Weights of a small GPT-style language model, trained from scratch on English Wikipedia.
Size: MLP 2048 SwiGLU, vocabulary 10389, 44.4M parameters.
MLP neurons of a small language model. Each row is named by its layer, matrix (gate and up: input weights; down: output weights) and neuron, and shows model dimensions 368-495. Each number is 128 + 24 x the weight over its row's rms, rounded and kept within 0 to 255. Numbers have three digits each. A neuron's up and down rows have the sign that makes its largest values positive.
Before each neuron's rows, "fires on" lists the tokens most often at its 100 highest values on Wikipedia text that the model never trained on. A number after a token or word is its count.

fires on: ".\n\n" 26, "\n" 23, " |\n" 11, ".\n" 9, "===" 8, "===\n" 4
L4.gate1864:118128084151150113133138131165147100117127132097169139163123143133176127164119153104109136138139174131161143110124121139147120139116144131112156114142133113174151153171133156130151153137154129123116138121141130123123132142141090134202145098138129134122157121141069131127143119136115111126148154117180093055143181112152133133146104140125130130176141104133130146107164122089156130138129
L4.up1864:124155165113099168123144101103127124112098071145084128086112145121132108108136123108147132127186170082142104086114127157139127124102147144135120115148147072110117078139128117116125136119119182118128101147106097121112152133126129136101109108140169119138116119141127147128130143100090145115104090118097094129086120092153133128106115134164142135100129187123101105132157124154096118118115
L4.down1864:121121128137159121097113136088110138104136115126119099102169098090156114113123139143081140131099145121115100128127123125154132077148163117123094145159099087151137140181099148121099133137104136092125118145139116098159161126100154128116138143105084151117124155153134168130109121117148126141138152140148074119135135155099151155140131119108126123137144124160129136124180129142078135150166

fires on: "-" 19, "\n\n" 14, "|" 10, " but" 9, " |" 8, " d" 5
L4.gate1448:104121092154117152171170065150149119129128127140147116122142132166086154154121147113101123154122106095166091165175126126162120088132090162098128138098115156153138098093087131146134141139129141182125108124150132148095098133163140113139129160112167123137115151099109161115124122077122151140106106126145141125143115137118126085143118135147131112090082100105153146157120095080154130181152
L4.up1448:148085125132102152149157141165127103128125162157182135057160088118158064118163124152083165132093122146126189146144131194139147099144121122084103134120158139116129107138109133125129109146118080113096130200128118122114105131103154107158138095076155138139099147108124131135140144097119117133152158083123141156111138117151119136123116129108112094135136146147144138104087088144172116178146
L4.down1448:121138117127132165110142108123151102137142137100110123134126156109094137181113130111060126169142147142110108111130107115120107124132132139140115117093074111109106147084124106134178146140155168163134113123150112124108093114176112076110137136126129125152121155111126163124133123110081186133089087108142108111117149112116121087153134073148136118089099129139126140161108100065065153150132

fires on: "\n" 31, "0" 13, " C" 5, " New" 5, "1" 4
L4.gate1529:131104142123164137087112111157124134129158100102117153133131179143129122133147120109148103097122119153108110144116158117066167106120145104109158124155157141131155125127078172097169075128121156105157171106100111140109111101132130179202093144101141100126167123133139089131122098093169062127123129155171152104125138151147116134096141106157151184121145141142129158128059140123168159122121
L4.up1529:142143153124159147094130114130179120140146114149155110160119132119123119137141154138139136160147182137110166150100137098158126170140121160128133106106138173133140122088109153122139125102089074141194156128099149148108105159145101104103129144134156119141107135102103101109110161111141105136106111120142100087107156104153133149115155120153163113143130117132143152073113125121124109176097
L4.down1529:145127139153104141140124143099137143135131154100134130126114151101134081140168096143129106136118106136103142158149123142116159144136128120088142154115104145119123154134104110167113152143127119147092087141117154118131124110159160141127153125112113139137143093143140130107146121132128167175132205132095171109117128167077116154143142138121094128182134095099128156122118117140125128097199

fires on: " of" 31, " from" 10, " would" 9, "1" 6
L4.gate410:181147121134040157111157099119141125105151134160119159154131130123129131113121141075124101129168148140138108128132111136102110124107116082156162134128136113141131124135130091112113183107093141114178129141156164119094119121146148136055131125113135076159185161145137122141114109144145111160099152114108083130149132128167134109178122086130152113133121159128135145146144148146156125113106
L4.up410:121117129112085109103145111116176150097079133122108120092159044144167141111107086133104096107132188181107127148173128135141155123094119075153082132132183093110133113127123102090107134114171139095155141138127163142097110094135130142082145152136131163172140139151112109099141107145087102115109117088142100165191153127121134126153150118140143150084159162120112120095125116160165129169125
L4.down410:138123125113160124150134173132119137117184160123088155154122178149102123139155133100134144116120064120173146123127118073124108108096110163148190132131119125066124147120138159116121130166101145185156157133127130111146193186104195120158116156092138128140144143108103125104149156119141120118117144152109131127119096163130101139121163119133094104100128059134086127136137131113085142115144

fires on: ";" 17, " —" 12, " University" 11, "8" 6, " –" 4
L2.gate789:100145132125130180083118146123118115152126150129149147098126145108148133156158135127134145110118158131101162110133120181138149087094122090127154120133103137137084115107142125112097160135166105126114115119090137127136140145135048163089164102168135103132143114133117121089120144185114126120143148115146127121080157110139138102103155136140118129132160125139133154144124141140083163167126
L2.up789:175124111124172159087127120134199141098174127098137129123128143137135156157125133156081114151151126107090131141094129127110073105129116118145119122123103156090131155136149108141166151147101166158158128136130158175136081116106134137135132125179147115143129137109145149142135124179173137189081094125150136146131104144138132169174110119148109179169172149148086079139153066127117136160131
L2.down789:150123148097084097132154107086081100143075165128115115126149118093118116125117116120162123086133141127157168115145111132150102132116133142136159117128104100142132094095137127143094163119182106113104111107102153115107162171140119116122121114121095141095123076115131158087147117121091105097137171141140122134089155107134090101089098117068157091145095119132125143143127163156124127128092

fires on: " the" 22, " to" 16, " and" 12, "a" 9, " |" 6, " a" 5
L2.gate1641:202136137138172140142142120122085151110153059073142106144117098124131120137104124126115127115143131123125110109136159115135094099127115117180128124077101100163118137121121134105162116113123117152062080193151143133137120143137116154122109107147104128113128129150105112120113107101116158172146133144136159133129121112065157106124118143129154125149130174119198109153167098109135105141146
L2.up1641:150105154143133126127124143091114101158159125126129122136133125128142127154180152123107127151155176122138112070087126112145124129160128118153178162153123110153128131094147131157112124132159140092115137117104122133144142168139122149137100169145124133096136131111145182151115115116118139113135148112112131143084147128114117120110161101089143133117107136140120156102115151117135050141087
L2.down1641:122063135125094126084138123128176111108159186119120133150115098106167096101147117124142165126124111157077152192123130130111134147123157125078155169156175090096146112060134141129128178157156124107100159139114176083142108139133106124128124133099143166129152147150118151169141149114122101121129137167170085105104143093117145132124142092121118145139147151145131157115081105156098147127141

fires on: "." 18, "f" 12, ":" 9, " " 6, "\n" 6, "1" 5
L4.gate1702:096092123139123119163130127149111146112147116144153151114127094132108111122126138114128112121099133154082131112173125116144159137173132099125120109094133127121185120129107163116109120143116164132126135098140109115123155137136136130128114145095105163190121117141173113071169158133087146159145143111126205131122126166126165122081156110145107112142102125117146153156162119129153115139133
L4.up1702:080145112131149126165125153113125149105156147092116125138134104105078123143156142148148137135108173099122099128165128097133126122135131131125136115130161167141210137133154144124109149179124135094171177133083142143145150080146129132113098132135142130134077144118107135142153144178116146168156132105126117148126095153121140176095141119119088118142123099120094111126117125130148111140128
L4.down1702:114142109149096140081139129133107087124131149115125136122108141126152127135138114112104104134149110132143089148083136129136122137124104178116098135150098098147087162129129107126094170119141108123112113164105084109139129158135077171156083114154142128087125161124105135154129126106110092124108117122126057153147122124093092143137126211103182105102148125159116133108092133118063117119126

fires on: " the" 39, " his" 25, " movie" 6, ":" 4
L2.gate193:117140120096146122083098127126116166101116172124146114192118132078108143108130179116132105096104118113103170139163123096129104171117146119117112101110114138110132073134156112132160077133106106142122135130191099143107161145149100112128112107103098103105132160122109089109121147098144099123132179123129146155106117135155109129137120123120150100134153156150098161149128139144120128165127
L2.up193:099135135139122120123150135099104156120097116160104144119156141124075103113140142131150109122117091147151115139133104139120150165114180109143136122084135127148119098150136131146145106132114105146097137113182104140110185156084090121158150117134121156083124164150118064112132144124154122110103140147117160118092122145098120093142156095107144162063109158120136133152149167143131127160098
L2.down193:120079136169093138169164119080118136132074112137105139116155123136126093124111110108103127130186110131120154100117170167094147154092145142149131158105100127135134102139116131131102136109109100134133135129118146117135109107099117131167182144165118136149109120119113092105114106080119122115135146160140129122110133145110131063139120106152140120070122121130147159106119122076167083149096

fires on: " to" 29, "1" 20, " /" 13
L4.gate1618:116091145116145154123125115097101125150141064124150138112135089145116121111136117131096088122108137168113084115121107117135124136099182138142149135144128114146144103128130153104109143160144150135151119163144178101096114149105157114097130168112106144133144131132152097074084144108148119091122119110123127108160116129091170137126164123116148165124131107140158124154153131116149142146136
L4.up1618:105142173101141098127149145094141138163166069132135140120153101114123085123119098156103153141133149164145129135135105122130127132125135132160169128171113171154173102122086168125165104118172138104135119152089147168125113156127125136139156197106154150135123150142143078134133124111145111135076095121110110107079100116097121108097149116120098148132154130105140133145097119144124164108158
L4.down1618:135132165145126138121167082164157154129112164076102120134133134128115072166184121122119125132088131150142161156142111117114111100131094129161157173146154091119152152099147090153144173147110122136146120121117088124131168143142108139169162125079127124107143148129081117108125134118144119089097129166129119136145153150152127112140111116125098128132112083129127129123089145132079127105148

fires on: ";" 61, " but" 6, " not" 6
L4.gate495:137156095131093156130149130148161127110129141181088121088120156111126140161146126124151166118173080142127124172182161133160083094082151139117108134093104126158123116151117113153119140129132113121107088131136122116125143151115127083126089089125142124120122131135112176125112145126100123106120131176139113127148116138125122126148131165136090159097144077101102166122091127136162145153121
L4.up495:116156084143154169134127102073144104108104130152137186053151116130155070126136129137140134104127103150160095137124153129129073150135113127149144108173146122134118121133114124142094184135150173111138130148125122103132155162120167134144095091149156123089168186159126133111164115135095105103106130125118075163122154064127090176105141148114105131101151097133154144062145164153118118157101
L4.down495:116112135114099135124144139125113151143155109147169101164123158120135142168094091130115117135082160138098145123122122139128123137105127145123150120108157139117139148097142131116109117113154128129167149128113104084149094136148128128133119119102108127140119091136152071147126130150139121152122141124118169113124113126139145089093136113084153072161149152114117141123116131174144131114149

fires on: ";" 43, ")" 26, " –" 13, " -" 6, "—" 5
L2.gate269:179135128100100170131132131112155131128094151151129148089093094144209131094131129131092125056112100187156125118152148124103130106113123093123133114156105124154153131130137135086117152125134144106132108104113125133096098154160124150147120082138112107099122158103124089086148130107138094126134116096111128104132131125124154098098123138160122118139141179124124134130169118164111166141125
L2.up269:110114091108166128118138076143151103115121153124072138108106115134141127129117135113166146112145122109115160101097126172120102128111127139132139103111150133100070119148136152147159105186117100145099110107121135126138136094103141160137140146147164157183054122107165183138107115157122133155131142133166104161096110148140124171098125133121102121106139083123165122136132136127118086156175
L2.down269:120128159113144135097131137135140128161098123147193135107145082106175161091199131158120173104135119167154104164140143134105133121128150095105135108179119135164104123126143127109183113110097180077151105085098118119133104128150139164136162117128130091098148160121149150167129093126156115110127142160138135130104148113118127096099135127123131163143132119123104151139131112130103119132122

fires on: " a" 24, " the" 15, " he" 12, " his" 11, " it" 7, " she" 5
L2.gate776:145136124122172119082153134103104175132144138151115103162159121165135128118123113092146124111136140154090150102159113106112112159101110077128161132063091115129168062133119159096103110144131138088115134161144125139101156146113125151121128116101109086127162127114138131131149120139116169145110112134148167142128149165120103113152130148156144118140150106158126144101100128106122122152110
L2.up776:096140126110135117108181127103159131130092132132129083106142129128129110081127132106136116119136107132123164130135088092164125108144134101137096125130154100130164109131108164142094120139140066146146106093152159144132157108137116143142130123108144119145122123138129075139151173125124127098102096125119124150126158134119101129148106115064114093114128128134130135157155124161160140106083
L2.down776:098135150141082110168112129144149131137068121108112144120133152127093113165130144109150134129129127126129154157100113127140170102127127114091111130139118140124157111133083147144132129117128088146124110151160179122104135130126142140143132139130125129132140145173136137142162099133124123129186104157104151115141180123124089106154116104094089095098116120114135133135157121163124174132084

fires on: " |" 33, "===" 5, " former" 5, "o" 4, "y" 4
L2.gate684:153116099128115120064118109150122135132138095153141086133148145147116133166149109092140094138113129100091122130131127142059114116084091139123161088129135137155132119185169154123137157111121124109123121189136138126137110090145185118148130139105091090158113118067136126158114116140119119128099128157139124166111102143118131150147072137124152120097117119110136134119122130113143172164140
L2.up684:133154108157122095094135097144161102136118076089104151156185123108066147085074114111108126208112161117131109145136179146084153168131137115132139111103123122133114099132140135102132146093084064139087135186124139100158095119091154103133158117149127124132128135138161111113151152118143129127099155127128130183105119161145121134116117128157111107144114114115126115118132117128131165105151
L2.down684:107138123142124171114128116116137145144105132107128156087128130129136106098126142109149161146117159139148089150100137176127161135121183121119101152183139054188096109097132163137104120115106117140132147133115154127113155113167105164094121089150123131147163137145146122120144112096156133133161163095141169109126142162117170121100128138163104165176121143132136145151131126190105136160131

fires on: "0" 12, "\n\n" 10, " and" 9, " from" 8, " but" 7, " |\n\n" 6
L4.gate1912:170104088093138078111156091119135180139154150125100090127147157132097137144182104085131144150164114127105166101181132163099144139115097141082138120110129110126109117120124122161119106131125125127106145128198125117117121094152158098111115160083086119169154129141143134112090103106106147099133095177142131130146107140118153105151104132112112125122132097180133162148095109122130131114147
L4.up1912:133146120105137137130178134160125092138140161132143123119138113100111134174137123075121116134131162128098127148145130126138126103164084130120097136142115154110094132108118144132149159115151119101103049139142100080135173129126174120116070122116143146124154117129134117135107138167135134100135150107104132156132140126135165103138161124114152075149137096117124168124072126128146174153143
L4.down1912:112114138157112130144112143123108095108138177107152098103128147120137136158102103149106116097156154172143103120089084095118121140104145143171124078156100147102121132126158090130139163168167135139117127123085112130095131170125067110115110113159112105098104127073123120156123158097130090180127147126157098103125140104157116156116103131109151101104157158126134148103106150125131127115108

fires on: "-" 21, ".\n" 17, ")." 12, ".\n\n" 12, " |\n" 9, "\"." 8
L2.gate1074:145150129137119128073149112087126114122138112107151094104137140131107127152084125121125111115122140100120145168140110100130092114130155175090132131146143106130151199094110120131102148144101149128140102111136131067122151152138115114098099111088132133126154135155131080165168120129164111166091092115125110127125193125127134103093138119103130146156135148148108138093133106146109093108151
L2.up1074:124163084180143121094156094129153099119149164116149092128091114104158114109113099116111088167103165113168129127125119128138141108103118106116106120093151130155161123136102130120113096132109143097117132120130109089116144136100136144153114105131180102123116129109115102147174114127122142153128132090125117111129125129142116137142132127135125176122147175147095097130179142125114143114153
L2.down1074:119103087102142078113129136103146120113125145105108121138122118126108115151118078105107154083071124143143070136148128075129136074096123153094080142153160139125136094106155154152062159132089107074144130148145149111112095134157109140088094102120110141102130120128125107136163111137138107113149149110111120123137100125165140142113107111168143122120116124166108151069158111131128131101118